Weights of a small GPT-style language model, trained from scratch on English Wikipedia: a variant of Adam for these matrices.
MLP neurons of a small language model. Each row is named by its layer, matrix (down: output weights) and neuron, and shows model dimensions 128-255. Each number is 500 + 40 x the weight over its row's rms, rounded and kept within 0 to 999. Numbers have three digits each.
A block is one neuron, or neurons of one layer that tend to fire together. After each block is what it responds to, as a language model described it from the Wikipedia text at the highest values.

L3.down12:458516474486453484482425451499512580521478456598452477410541519484520453455513504540500508547570533583497532494485471565502531466549482563540506451460537512512431509540488488512517494529510507501417447522515556529531501562543509474507549442530502488508559548506503486499450555491487476457515484520520487459485512481447499438464494444506395538570507484500448481536525521499543543485407
L3.down80:461478497523510494448473430481508460527492503517443575499495532512463503519460594469439506514466573508484453581519543569498536566451527528530511439519505469465496524509479509427492507486473518407526550471519567498505470446500556540414554518459544535451442514491427546504511514471476509493490534525503464496479480527475481503511494530517514498449503504570444427477486520501440501401513
L3.down272:481433452569527521447547560531480513515537498557425485512469579465531514532459421549497491579440446476555490574527542465434473554518451508589533480557569448432517579497498427533467508415516467497508443542484495507514488423481460503466462509489477456576514502512441504529489532521474523532587467515553443446545498505459525501444580553455523492460558502524500583534585512579478548490564
L3.down471:546456528452499497469446457471499495531478540533483465596494564509515508524533496459454462480432616470479454508478520485451522504467478481520499523484486477508507523457476504500513504469486541430488523584543563489471538443528512522465465585478512481438465522509552506471464445517492449515501530454496447531498482497546519451506437525505488517461509473517472481539470506523472440439489
L3.down548:499450509527543462416560531546513484489497566466477536511508464462499428462606514511513555490488470488498510504491534533579418570517436479510471458506499582532527474502469464435545477427540422477457480470559450481576498490482490485452432537499502486470544535569407477537422469479520540510461538543472497392507474482506482516451462572483466477486444440458559513492474523526519537523499
L3.down864:504488501548430573497489537461417561499497504518587527478573427478536383441530534510503550461499544496506464528534479479445508439471450469513543547500476516517552504521520503494469540519559484536614519481562517493501489543483532522518503480458521512533575466445603466643546522419526482444504519553479476424519490453524539503426497474489465470499540438529502481515483473490512532482521
L3.down911:507497516522496460507492498534497508516470552533512486454560437496489494484496453557480439481499497455434484514522452578526487522572515415478442553456517575568529505529483446457481468541545504550538565527491538523515547509471450449543574473490421495554486558443516500463527499505513467490542490500483554492465544551524461544502532501507505536491546442445509494493481419527515509576576
L3.down913:548472455489595529426462512500525470553483551504459424520506601493522504392484526467500544489483531547538492587462532414523477472483515520565489474597487471448484563560550551501502512485449511472537532471491517561513489508482564441552524495468472519609477494471520504466435516519513474503581489474496470456494466553517534438572471471510490447484474534555454449557501532543502499494543
L3.down949:507523477506536444566527512498489520550482509498507438442478522479561529462503512467511523493488488547599462495480477542482574491480462524448509497461485476537517483509594547492466506551482493520455425495618495491561505447508509572433485490469532478474602578511502443477477501463513473496471455593516446493523562459451518490472457463407509514499501528573497508511461470522504539473451
L3.down966:438488475471460518506479437557508524523502534469425466572492551521493549523497501442561462405496477543495499527496537494499437516500507441500583488526451450432492568479542492434538559512497454483554548537529459495516460524573526497483560534479576516566524437464586498455505524503492484500568481433523495456448502550537482501493564434578439544493488487445498578459522474546548530555474
L3.down1006:471476454476466523523542441477495509489546523572427497506523522421495451473516581433557553554491552509507538528477492485516438480513479432538527463427522500510503474507538532476517543489524532471539534522487459542562523467490497511489571610506496524541487467452555483519411489506589469454593480486512554441461507503478506449466497496481460473512533429480445524518574467511543490503512
L3.down1103:484572526486404540506533484503560525491536534485484511457466508469450520496516525496504563477547483421489505550539500522538508467545514515506508522471518544485491512460550462451483518482464586496514527475536448500510514533471478447528494480539508494521498476408519559521495524530545466470484498565506517431523434525452531483447490502559513490485587481442457541510531431524542523534495
L3.down1108:488543522574506568440505504503465480443473482554500491543502541510508564514443483490473481526595472454556528541493481498501448537534514441492454562499542467472498571451471491563519497533483524500531509503540531497499501493494544475469521474502423541540434533512439516505491538552538434539487525515528476475536498525504514458458555532532524515446534478511520466467489511459526570545439
L3.down1223:468435464504422471475478481564496514474503507471490440532490437501526506448518427499485548484490466497531546528586484494438504493519451477546564526475534544512536519517444522487558513502516443629542514464497507521498457490589490566558523559480516539566494506506516469473437521473525543504579490497486516451457470577419537479561488454527464544475520499493457534500533468552496494508543
L3.down1300:496489496449504504467498455454602607481502550575440534571542517495524497449463511517472472484534537512501515508479473514520547382524508506525529521468493566519526532521448474454505518538485579570566533453495513470538436496467476515537496503529449486489539447434566443517503520494516489452550469496503516514468537486489469478522438470559471483496526467474501472538499465523499462529571
L3.down1448:442429500493461517509477507480601506516540489503416487500495491474501510474512555480512461515543525553533532476548461512472546499523549516518499429526473507506468493557517488524476561504411492495525514503454566559528606537482509515456422495473471471559520512487483519498473588532481505481511511560519496458480511474541588472496447443539498503535440532456519473487536447458493526573442
Responds to: Final word-piece completions

L4.down831:498540462514558434444438544468447496465566551486447536582520486531517533425524511534448454545516486488448518442588488535522537515446456478525492537491431490507518498468502563497539476435474505491487501502537473531553483461416468480432506467468534546492473509529624520513471489544520511506547525543445481421449445567452510540487493498456534513503461575402510456475451453493528438466551
Responds to: Inside personal names

L3.down99:476577505443397460517510467491541548501491463512568474499557453430497442568504470491598504541464503497509572539472478496525488501473514455510541407532474546579525530486527437501509517508494474599500490509488550553519431493540515548548465506475575503469558516475502527537503550484472499476558520539539535536457501531481451454567426472462470548517501501555514517522511473537539511487476
L3.down586:526606512528529459475488464601487469446525518501428508508480532503541531490503528463552485477514549517458545567443491563472565512489512486507475541514470510479510517474450520525522448500488484457546488455537438486470419462474494514445509404477534419489512509510451549480521514512442505504576518514534457489418477504529537451427565508469484525438538569493439513422539532483484473498472
L3.down641:538519506567449535442479483530621447498496605512486500541435480510514502514455480514492508514453470473527483506554525520478517504554479519579488499517489494458473506496525497458427531516472541457388456457534559532419477479428474411511499538508445475506501505492487523467473529414523460475517514542503440465455517431519567541452468601468556511447486505386490449475519508548539469496493
L3.down688:480513530455514477580455479491453547528495525555473516478524489500516556475449484572576482468460496533542485473483511474478537512499480530481539444501496497533505473478448501491459465474545472484522503497513522467528476552494562451491535478476542463448506502527550404568553490445532476454533474537435550475440487524534475455537439459493501487564607421456494446517544555568449515597509
L3.down715:562491525530513459440513509459535463501451501454462542583451450492505521463477494472524478519542586529515514512449492496401526506472506501532550546453585525457500452507481520476454500470539457483366489429499509506459444465458456503545519500466510515496530485507513489503485532477541529550586445547520396417544419555396486492517506553561481557563515498476507462481555560526520443443513
L3.down783:475428574513480472418520480542492497480516533475455495531462512450504494492501506455441529410492454477475476452506491443528496412491515432500489509572555498550459357461571548505482458492505420533424502534497528453476507526497465483465522488507508529542509472458443415449517496460484566578446490470459431476535525569449536532450534445560488526484517480504473482541483508400515465505475
L3.down828:538523495528576517487483512457479502486529515435484525503505548499477471576528525548604521543546529471521572527488480438446495438485499490553477496497447483557519538535549468548445514511461569466531484571522484463476456540497550440499493444504458538514559524544558433421509466509460534482547432513436525480504507542547511483511457492500541536518459558468480484463504497456464550485484
L3.down1017:477561540488472541533506511492514508500493536504528557486536484499490536501491542512460465487435508472575490449445513543542502586418477509506469448559456562516538461557477470510463535516521527527466471424518532530526546501517495509478494429446513553499451489477446502484492546478455506513496496520430470525511440477494505433544493540483520494449424529548484486554455481471451463493418
L3.down1018:432467516477451490527506459550485520523442481547488436456509473531500531520531500491497550463461487519483524531563499519473505520491498485541548538540516464472581610547592492525506456468401498534462512509498631434531595523521490434513503546465497533449575444516522481500525496471568463442443524511391480494424511543452540504472402482435459502489416516561488556545538498491514544568497
L3.down1090:496572518481545452570510571481555531488460539485501483466491501566512485466471501486470537447488549529447554499517516490539513490491540485482523506496487463476489501534523498544495427501431597480544500515512537505491501506465496508497520464581568492462514486472525524498469471537477515441503449507527552535446497460524469442476423450535483457510437476525460469502523453504538528493532
L3.down1110:557524531569475553403504522523568446504473558524500519543498511516515492490479479474487498469460499409509514514512510527504484532506481539515478525534488491470478512485542405470428537510527511472458487466492558434423517544482450467502487538486471542561501485491482538470526523468519422489539490507444424428465541465483502564506505577466533502494505512426556485521512501521484448465522
L3.down1142:499540444483473543422511569465499424558475526389442487532492517537492475511530498553496478573500470440442509413489495450520463568595488498520523527524470528515496479470536588484481502497473498510465448518515516479466500507475501529518514479494485552568526471517493539459525493519489540525502565531528453456461538472509555512496513470471527474406537499495514472466460493478577442465478
L3.down1152:495566496532531470501479525531482428494545545509474504448449468507537534503558489488561426451456615504446533427515520523509485451519508549473534560489476485501509475488496466540497459502514495511514558549499494502460504495533510520512509517544491481409447537495461484480431445548399510491443491510479477490490500543459460520507475469490530483483446470493484577531503501470508490519516
L3.down1238:493497452516516446523570532527514502507467551524511538475471547464458462583510569522493480488527489430492524617496532477486459504559522523510473541491497527504539565477557492460500471484474571486555448466524415503458494531506521478490573576496515522481524442511444501485524465481576547444531425473531539494544488488531490564472513567450510519487520518489488555525462493595445501505557
L3.down1460:479522481539575476439543486482383475467528503524549525556513508534480509429475426527524436462516531547555519545475497454454474502543481422493509598503506480477509622436461433517499448522507495479573474492518467519476462537509467551571425499505486498445544543509460475515563476487486557539492533473547552585523503535463470467491551517470497517554534499512511535508545481497495581569490
L3.down1480:543537558538519450449507469549471548482566481443490495474473438424476455455507572496563464494442501419440457480537449552484443560451470519478482489504472505507474458568422560476509458474518459509485496505444524464522541422516543489451541544494464574514496469477433545508539470490532489521488510507463430494515498532448557579431454576539488559509444483554486518456505442524489471509517
Responds to: Mid-name continuation tokens

L5.down335:463438575444503520492472547482546539555474497507499544551463509464481459437546517542545568491495517547550521518501537538454488526476467450496485512511513554480428458488540466413498498486410472502530478549485498549499525561460526504545511498562529540506524523552512527500455465559537548548529503521435484513476555435567435539458530439432431547592519469494457549480527510429511483491523
L5.down644:504534527498462539538486480514468439585519428555479635502536546499569511519466525531574547538458560557536545523432546492438449553505455515471434479456522514473506469459502451554534531471533498514433494487557463577494474450460551571437428512594565532429512591489451528512448548508493484504615464505531501497490564506462549544506527483524519568517462536539477531470496507530499463512456
L5.down1270:461541510504473569528487495531452533524497476554493538506538491551522457519460537548516510562493554514528500507521432540543514465430371480554501536543470517488506501544469492575474425476504476512494493442513523484511485558470562523462510480558528467490509537470470525539403528483470495502533463499504533448507516465485508500503538548508503474529508557456504486502474465466562459457577
L5.down1513:512438498516548519548484524478488504448472431490507522512512552459539489518506481466561475499493501486486463559401568512484509475525529496444476499462525513468515479540477451525516441546467479473426539494490461541502492564459514582489493621582501501465493483567512553571413517475491558499514570533521506531476577541486486516504530502469431451498400543518521540563562496487511470516518
Responds to: Inside multi-word proper names

L4.down560:538497604492465512505427488450540504408502419522470456494523474509562479495476488576485519480530485499478429476494431485570511527536568552475520532429519588470598432543494476526446454472497433495517591505540483551549501464473462511437546540454522531424493532436439518540455501494473518519548489466531470440459647471541499494534452452483495516460540485527536482543499548483424490502540
Responds to: Mid-number digits

L5.down106:471488527523529425569426530487523514473515537499478482581454448498472465555489501519489548531584494554517478450530469542525512515418541507426546505574496523448458559449527491535541556474542442431507557544518560572534466615543450530507533526501472513532517555569464587537540482493548492521552477447452499448487538497507478483473514461466537542482478458488519533515462455517483464519535
L5.down771:478470507505528542470524547493527479514609438544585585496505474445483410495522521515507501551522513574510472484488513595533492542436502502442505450576551536499389526497545514527514580515505421506522462559512512475517578493549431497455529461543528530492535535593450483525567455448463531482576430462542493495489483506462474551509416463538537495473468447456521474488495535533476471532545
L5.down1130:506466524503553465472517471456550524500468476559503504537524477439495521483522518504461479583532497495470452551528508516533455521541468483503517486482491504522487465499473525391507519510491530537526492500497511440572527493544565487496455508457485521489520256487384471499524475532494503487545417472490438451501471469569497498476562513516470537469420428438543571504433486457545522490538
L5.down1448:524487463492515524498398418582521415543502493555432552464574499501467504592481525567521435520501501516525454441561487498525538531464526496451476471486492532507521507557516487525543494494570573546482532535484577417508436516531510573516529503469547492561504480538515475575507439474560436442543556501506436487459516502511508488537557478479495531501513431552497551453475518569483532487510
Responds to: Table and infobox structure

L3.down44:515455465493540549479455554492493514437607510389484593491464496505492482498521483528531427450502449419431543367545451520518470502489538478394478503522552511521482414507449513557512470506506457420479551540488524555493456484536537474516404515445472509459473510495457545461453526566550547509460526510468442512537435453486480514493468476497496469510548496526491485466462557472521512453495
L3.down95:514418568474582474503575489495522606488514495519561428597441444515513472481481528473499500459503494487571602492498495544431493454489462505469455515564514481481514488487461487468500521467464432452494543504530391489477532522501479513475516418466498511496479511505554538598470485462471407474533513495439520494463449523492590567448470548545519533497506505515502526467508557486485492485502
L3.down116:466426605433577534512404523463497487507556475466478565495534496452516490541485528491484473569476550462458560470483496492446536527457494506488556504517496516458482523469483458517517494494533539483543552558532520495536496466485518509476482532493459499470537485463496510435495502491543498507459486485486534532523462540523423567443514507543524582511523501535539553460453445555507461528444
L3.down196:555515520526389498459506489540484503489545484484418482461582509484487497478587516477506449496489441503470559428444476460538528514523519456521464530542465455448495444474499512531450461477467502472501484527444495486519426515501421508504469485527452535486483539448462505434441556553493496478513492522532477454478480531447536502478549465493549494533501526522517518521406476491447575437457
L3.down216:496485500479527494541575502477455446593404502525505458499456492465503506497524497513451505527501570516471461471463437523503533510559490567534488477518478493434538474445517597541490563468469588496463500528538519508490498478498497468570457472463549432506507477540508478509505539446555500547506490499479512542470498566570507460529495386487509476477467430465504494493570515477484485505492
L3.down451:520521578538489492575381472444497517481448452600474531473567493482506512569449491491396489501497508452470527504445497550557513519489513504495459500522462489464476466391451470506481470458530538467492545593459538407502461540467558501576433575496444565491509471468527503420460456529539458461508435526510505455464464554503493566487540435478530510476523433495454528486552463584466460541516
L3.down532:489489555422471540512433481453458503493488478572441524432540510483479500492514520503464484516463523526529536526474521502556498582534536467575522443509480536453496547477543482504512482500480551516491478523548475471467491523449478469518470494541465550566510499559576471501568555444543532497445455490497515489471547414487406508458511530482481494554506481532490543520465465507427542462512
L3.down667:450561544514513469520482504487464512556526531496476441463470513470498443500508500449520505542511571516507498497507468547528469516471530472558524502443522488558518473458507580507501499515501544563505478453461507503522533441491519479453503632502554459446469490561492480459486445481442581516552538473433538442578554544488442482532525520515474535429522539440444474548423483525528409519464
L3.down716:488514535500440525572440461444460444447453490520469492540518478506478505586483411493498553540549508523475545461491475548520533454544491491496523525502493573416432454504527537551472548469508476550488537573515513428537434512415500512586520538495470590499491466516601495434481430530568543467489463487562545553485486590466487495502453454479520518483523436525427460486517462538474491443512
L3.down806:588452488527507542494502567520502463517446478485459457526417522452520510559473491427521551493504479467546513501477524470500466553543554544484436464513532514436471517417503505591491531500484467503477482493492458491551494481516511530500518486484426597545524507526479484474380484485509469440486502501510462444487526491476525603447446593569418504408530467487492575490555493506544506491421
L3.down964:533485477480481538560548488523533495463515519561461475508486573492460496480505489439529522437442467492524539480507476519450505467531492516490484581484510454491496536499487502455518510495444470498530568507534522528521546527566493555544452564524510490514454525437478513469520531588563528478523510514474501488465457508540449519494508471515473462486458432510464525430547453522479448545460
L3.down1075:533531512508502540478525474492503451467507480517437506586396582496489534550522534497496537481449510532516514490467513523432566532499525583554555505550541506443527541495447499487504542472494510499499448528490406521464509429544513461464447446450430504491492450508528524517356506460463519488567441521492471509516544530485548563457449603544491553490507526512439510445538473488497458462522
L3.down1132:560438473555529490513510532441552441469459485473448473519502532489516529451505453436500526490481471482524526470485522474517466513474428476578460543515531503480528548424511486627480530481520452508510527520464512521539399530549500538474484515560485548484507530500464473503430484523544498504443431507536446495543557508503444595449481532513422469455480460455534586460538485569519426428484
L3.down1184:457517498544437509498502456503446478468413501535478483460539554493486503531587505482514445541521453498436572473463453468465498451487527495470436521509439475475498465493573537488454471461519541466521498588452482503497432497467482502550476533553531489487426559428497513423531516572499528482486496483495479478508510558401543525484544461466517518474434498487510543510463491464446548449487
L3.down1220:522530529439508508551503522508480510531483517537430511571491527481463540553470506473479511540561470503556538473476510533509507489534527479497446468472465555474482494507463469589544477490523523459452490513527466506526469490479555523545524475571484495550496459493476453418537423497552482467426449474508546478510584542454493546449498569517414497447552382430468565558516439502576468543454
L3.down1503:587535465494519528475465500488519487452474528531487519509490502458464468492557506515524502449520475459512545461464460544530523545526542537524488490500477570549470491537515455531478444478552527474467514491502522508540504525496515474525512514515442524523530503479495499453464466538532485473523492523440523499486587585515514544488517492485484527467525438504531488488485456507436520445574
Responds to: Table cell separators

L3.down61:549556544497529530514405524431519450505573400499469511469472542554499459556477532527536493497526510469478502478478537462474454571508468551591483426573455518389540426505519549450478455484487509515491499480462534482447531513485509503537534460491586483554533461541580557472462484521519480412513503529570497514446544497469488510530453447497488491535484557518501462508466547419560561463510
L3.down130:486526445400505530479478486531496537481493553467490528526474537555502485512499493545559506460522532534520479545467497500507564523541461533518465503543508551446521459535563506486498502520505490515467524495505468573472496532440522527484544491428471470484490505536498532435511490503509476471590513569517440534459547466475488546547577540492457611510498464542419505489527488443492558428472
L3.down415:473485494505468531518500526475539548501529472568548521516467581520516514515508408494520484524539524537527499438451480462547543556395583531532453493457464472505523552459481505510474532531474494506494518436476456484488472523535483411466466485564540444495518498495484478446490553530562526511528457535562456473476441514529480446512543580577565420544507540540477554477486447546544475517473
L3.down591:470497483520528510491516486501506495508512606571464532449505542527516474481474550528520464542477548523449522490481481514488477537571519496452518489502480511586565474534515509535430470520482486496517488492481530461500463524536513518494480468523551486545520517539445513505532522514427557417502560503538608465490535448483536524469457508519461533504478518461508501443449479464472517496484
L3.down657:517441465463458537570519509435589509468560504502497454516472445497528522499463573543517526489589479543502492494520548568578581458454489494524547480475521539497540460393514602559459473495469470448385514498494400483506516516521528550484528545468472445480518544490527566548465487495504432435529462526489534462483509514449493490546517498451465496511473538495522495514572516512430501528469
L3.down884:491489509469458482507476501479523564492482535515487427427570524505513479545553506423471526452528441488482495540527502508533567649537498451518529483492507449460447527498539526502496481464498458497532455469442536479466511496500451532469535540489469523519466454500496551481524495450484503555558540555514425430494464496605520514480528439434548493458435557522490500543465566455421519496514
L3.down898:508465541539526520495526536507511455516513506532464504443545393460480504510472487513504575514495492536479602499566432484509449440437565550507485511503455452432538455504450483528514494571560520504527510502478447466473536567501541508548525439554527470546521491514498526473489529451462569488519463482495507412512470527508534522496496504559461475501460598464479540429471464558502519469570
L3.down899:554474446475520542472409551547519516518529511500553516525472442544498478583534512530498501513418470449478505503431544529423551506475541530512515509495512599499467496494525473556488461525523502467520449486505463495492471523447494512499512501530545428472551504580493521407581481580462490444437505507496530512497476535499483481500453561508444441494526543463433449484492550517518421477495
L3.down968:429458458530546454539452506535518506551412542495503529486468476507510515508425528467521514532576496448516545462530511491474555517485512482533442432518471491544547458478525595500517477521530491479565574539527512470550483508466412511444509442544458554400528524504536510472517552470514511437489511552501488451519525488521462502461489545507496431458426507517457436457508503514475468518562
L3.down1037:482506476489494527538515529592504499482471476451455528482526509504503501482524474496649498479493512470472575528484450489483513479538477523515464444509521536454500428463489386510485570458465508487511531556487442554445525517436565461480547465448540424496468510541523536429501454472515453445554502497525463514553534523549441449491505490539486418554545462550488526456496468495526537497578
L3.down1133:505520475560518489563529487476448455526472538458470510472473447477502445485483547563527564538565551488485454497438544505519547442479454559548438450561516506426515512475552458498489533502538608491493520474513549498500456516554508540472486437464501496528525505502524528549475523479502425439481482511530535503476507560485513513496498484456396433481476500486493419462538469484503577552557
L3.down1158:503485557471515558538499516543545535474474593496455564521470560467533505611550522573573525481545492491469512477466480558532487503440488551535471468493491531538517438493515423517462520501496488500534485481529439486464545563490543542538503493490546455581477440533560513558423434501490570492455492517530574543496511523502458515431546440491497574540496496489512435469514513440470530474571
L3.down1210:510539494486523522555561500491515556498501526543503497491486513534539478471517514454532479481552445515611487558417516516468555501511509454517519463500503508429505503463462483563422457443507514466466539505483432481503490464493548453523497526506538513472441507541460504512435497467503534502510601587502508467474427487478435495495546559511439488508515506513474461512483453397485482476488
L3.down1275:492515560481529473468484477533525508567522551494582549456559480550489523563572519495496443505500486464531478532470481517432483508604544465486501488496511459463467573517509469568489535555488545545492574491587450484543560467404461476584542500577487438465483596469499414472552438449470535531510543471425473509522548510519494495494524507537531537468488493446542446549515531498464466544510
L3.down1350:480594533538454539520528479482472502510489558472552476531460497472523452479494484493511516516409547512544474508519510454520527445505458466564442517456472489467489467465490525464436500534509549512456483504506488566493508545524533517499480477504478497517521551511546467497542554469459497460481468411592454517497539479530509464474513468538481515538464491470495493462480526544558544549452
L3.down1454:494483549510508475501447539531474465522477499530471524456500531497526497562516532506526540498467448498528496536478524473463504536510518495522457503523473514520545397554506499535479437514538629566525465469555544521487477503499529474532486555488470506519488506520566523566499423497485521430491548510462563575492509525533483542492489526524435540508453438544449409497419506471463542457432
Responds to: Structured-field delimiters

L5.down0:538400464480451510543455522497544477490440510561547539494470489473568466540503518545504517459511473433466585471508527563482528485381450549526471486537499473517492456448503491503484564502483458500501478507526515588540455533506508433450478472554494499502552507469536469544538451533542523504444493529534571500509538513551476435447468545552418474457519527544463503502493514562483528483491
L5.down821:482462532494475520534491464542543529466480539548437500500566412551514507565488489483539445469441516515534558481504507559501535503509488433451535473507498520476512507470567488430455557455492495530498512498533427571456475525449440501471487490546520526508433511426475423469465517495519520459521504463527454468508539470513489505513522513480503500480492522512493508514465522466505498507453
L5.down1053:502406529541484462574441518479503468491479535497468512473507475467535512520494526476440527454461506483508556493555555535446531439422411507492470490465509496515503449459510490599455523451467469460568509505507471490500490512459508487497432511568474479420477531440566464522489431543533446477461444487539518508474481621529488517468551446523502477488529480507459537429544504580455489486452
L5.down1418:546520500563497432475472507464556464458483583615571426522534456502498512485527474519502472476462433505492577500502565447498474455406463527538501480570542486535490477447506490551491503526502439499499495486531531578483521569466499449439495471533470477482544529492519463443522506508505500490475468541510564547479526483495490499483553452522480481496580510501521523454432567521593495451454
Responds to: Table row end

L4.down771:532474487489521442562582540523486489508594521515512536532522538548516479554522527558504424515504530477555526510523567454522513411461481539556493492456539529537535438418541439446518505478476528485488551453491405515463531479488477509482479480466510511496515472534579518494512514551477552482461512463543430537471460540568456430538429463456541451539495535480548511566546447497519458555496
Responds to: Final piece of names

L4.down702:462468525473600437566475520427546514473439489503452455423488453492486500447482528484534499560482475503440490533500497554489529471444566513420409506458504445597549548492493502545542521516492498565483491471447549515468458438480546436514494485553390432442544466509434537478434477550473536503514482461493523494534527536579485526492496557464466521499540467482494535439517513498574456498473
Responds to: Predictable formulaic continuations

L5.down129:467524426472465512430515486501510511547453607476524501456426519485520513497582444496477546488543490514560509435569476505528540473461454494550502522565528476535483535450508447504470494378548504423468556542524469540518506480514522524546596523445441516537523462483479520479566531473545540516442585515530491454492444460512493502545494522517553421497499446448580451590533428545498521545502
L5.down1126:476525419495494503467537553433414445526526480496506567537428474499560507445492517493481510516554526488521499437516489501488556531478466499498487459502545456542556496562575439483463557469513455473539537462503516602490473469507464476480516499437447470516501531487492522429441459486530503443507484519463463527530545480471454554515452542529512521483558489505476532536534382509520527493471
L5.down1167:576542498492464500523544546499506530435458567520467521517533521480566461517446494525498523468428451579548535452486474505473513428478517540560399500590466531488465451487518516563550495512568512499471529458463469597493479442555560509426506438470478478513520537497576541492504454548505543521499449464454406536513487444512512542479496455467524426488552507499509485509495489522492500498518
L5.down1376:553459482514512490469525463501465417552516516484497489473557523485526486573564433572573490530577524519525480548464503497497497458544602473436537488522470513507472413488489506572456500426471489518483482456485532488465483524511511494509498495502576492476454541510510581505473455542523562571568442479478478498520481459562508450502527361485504449505521522552472466450532406530535498519478
Responds to: Second piece after capital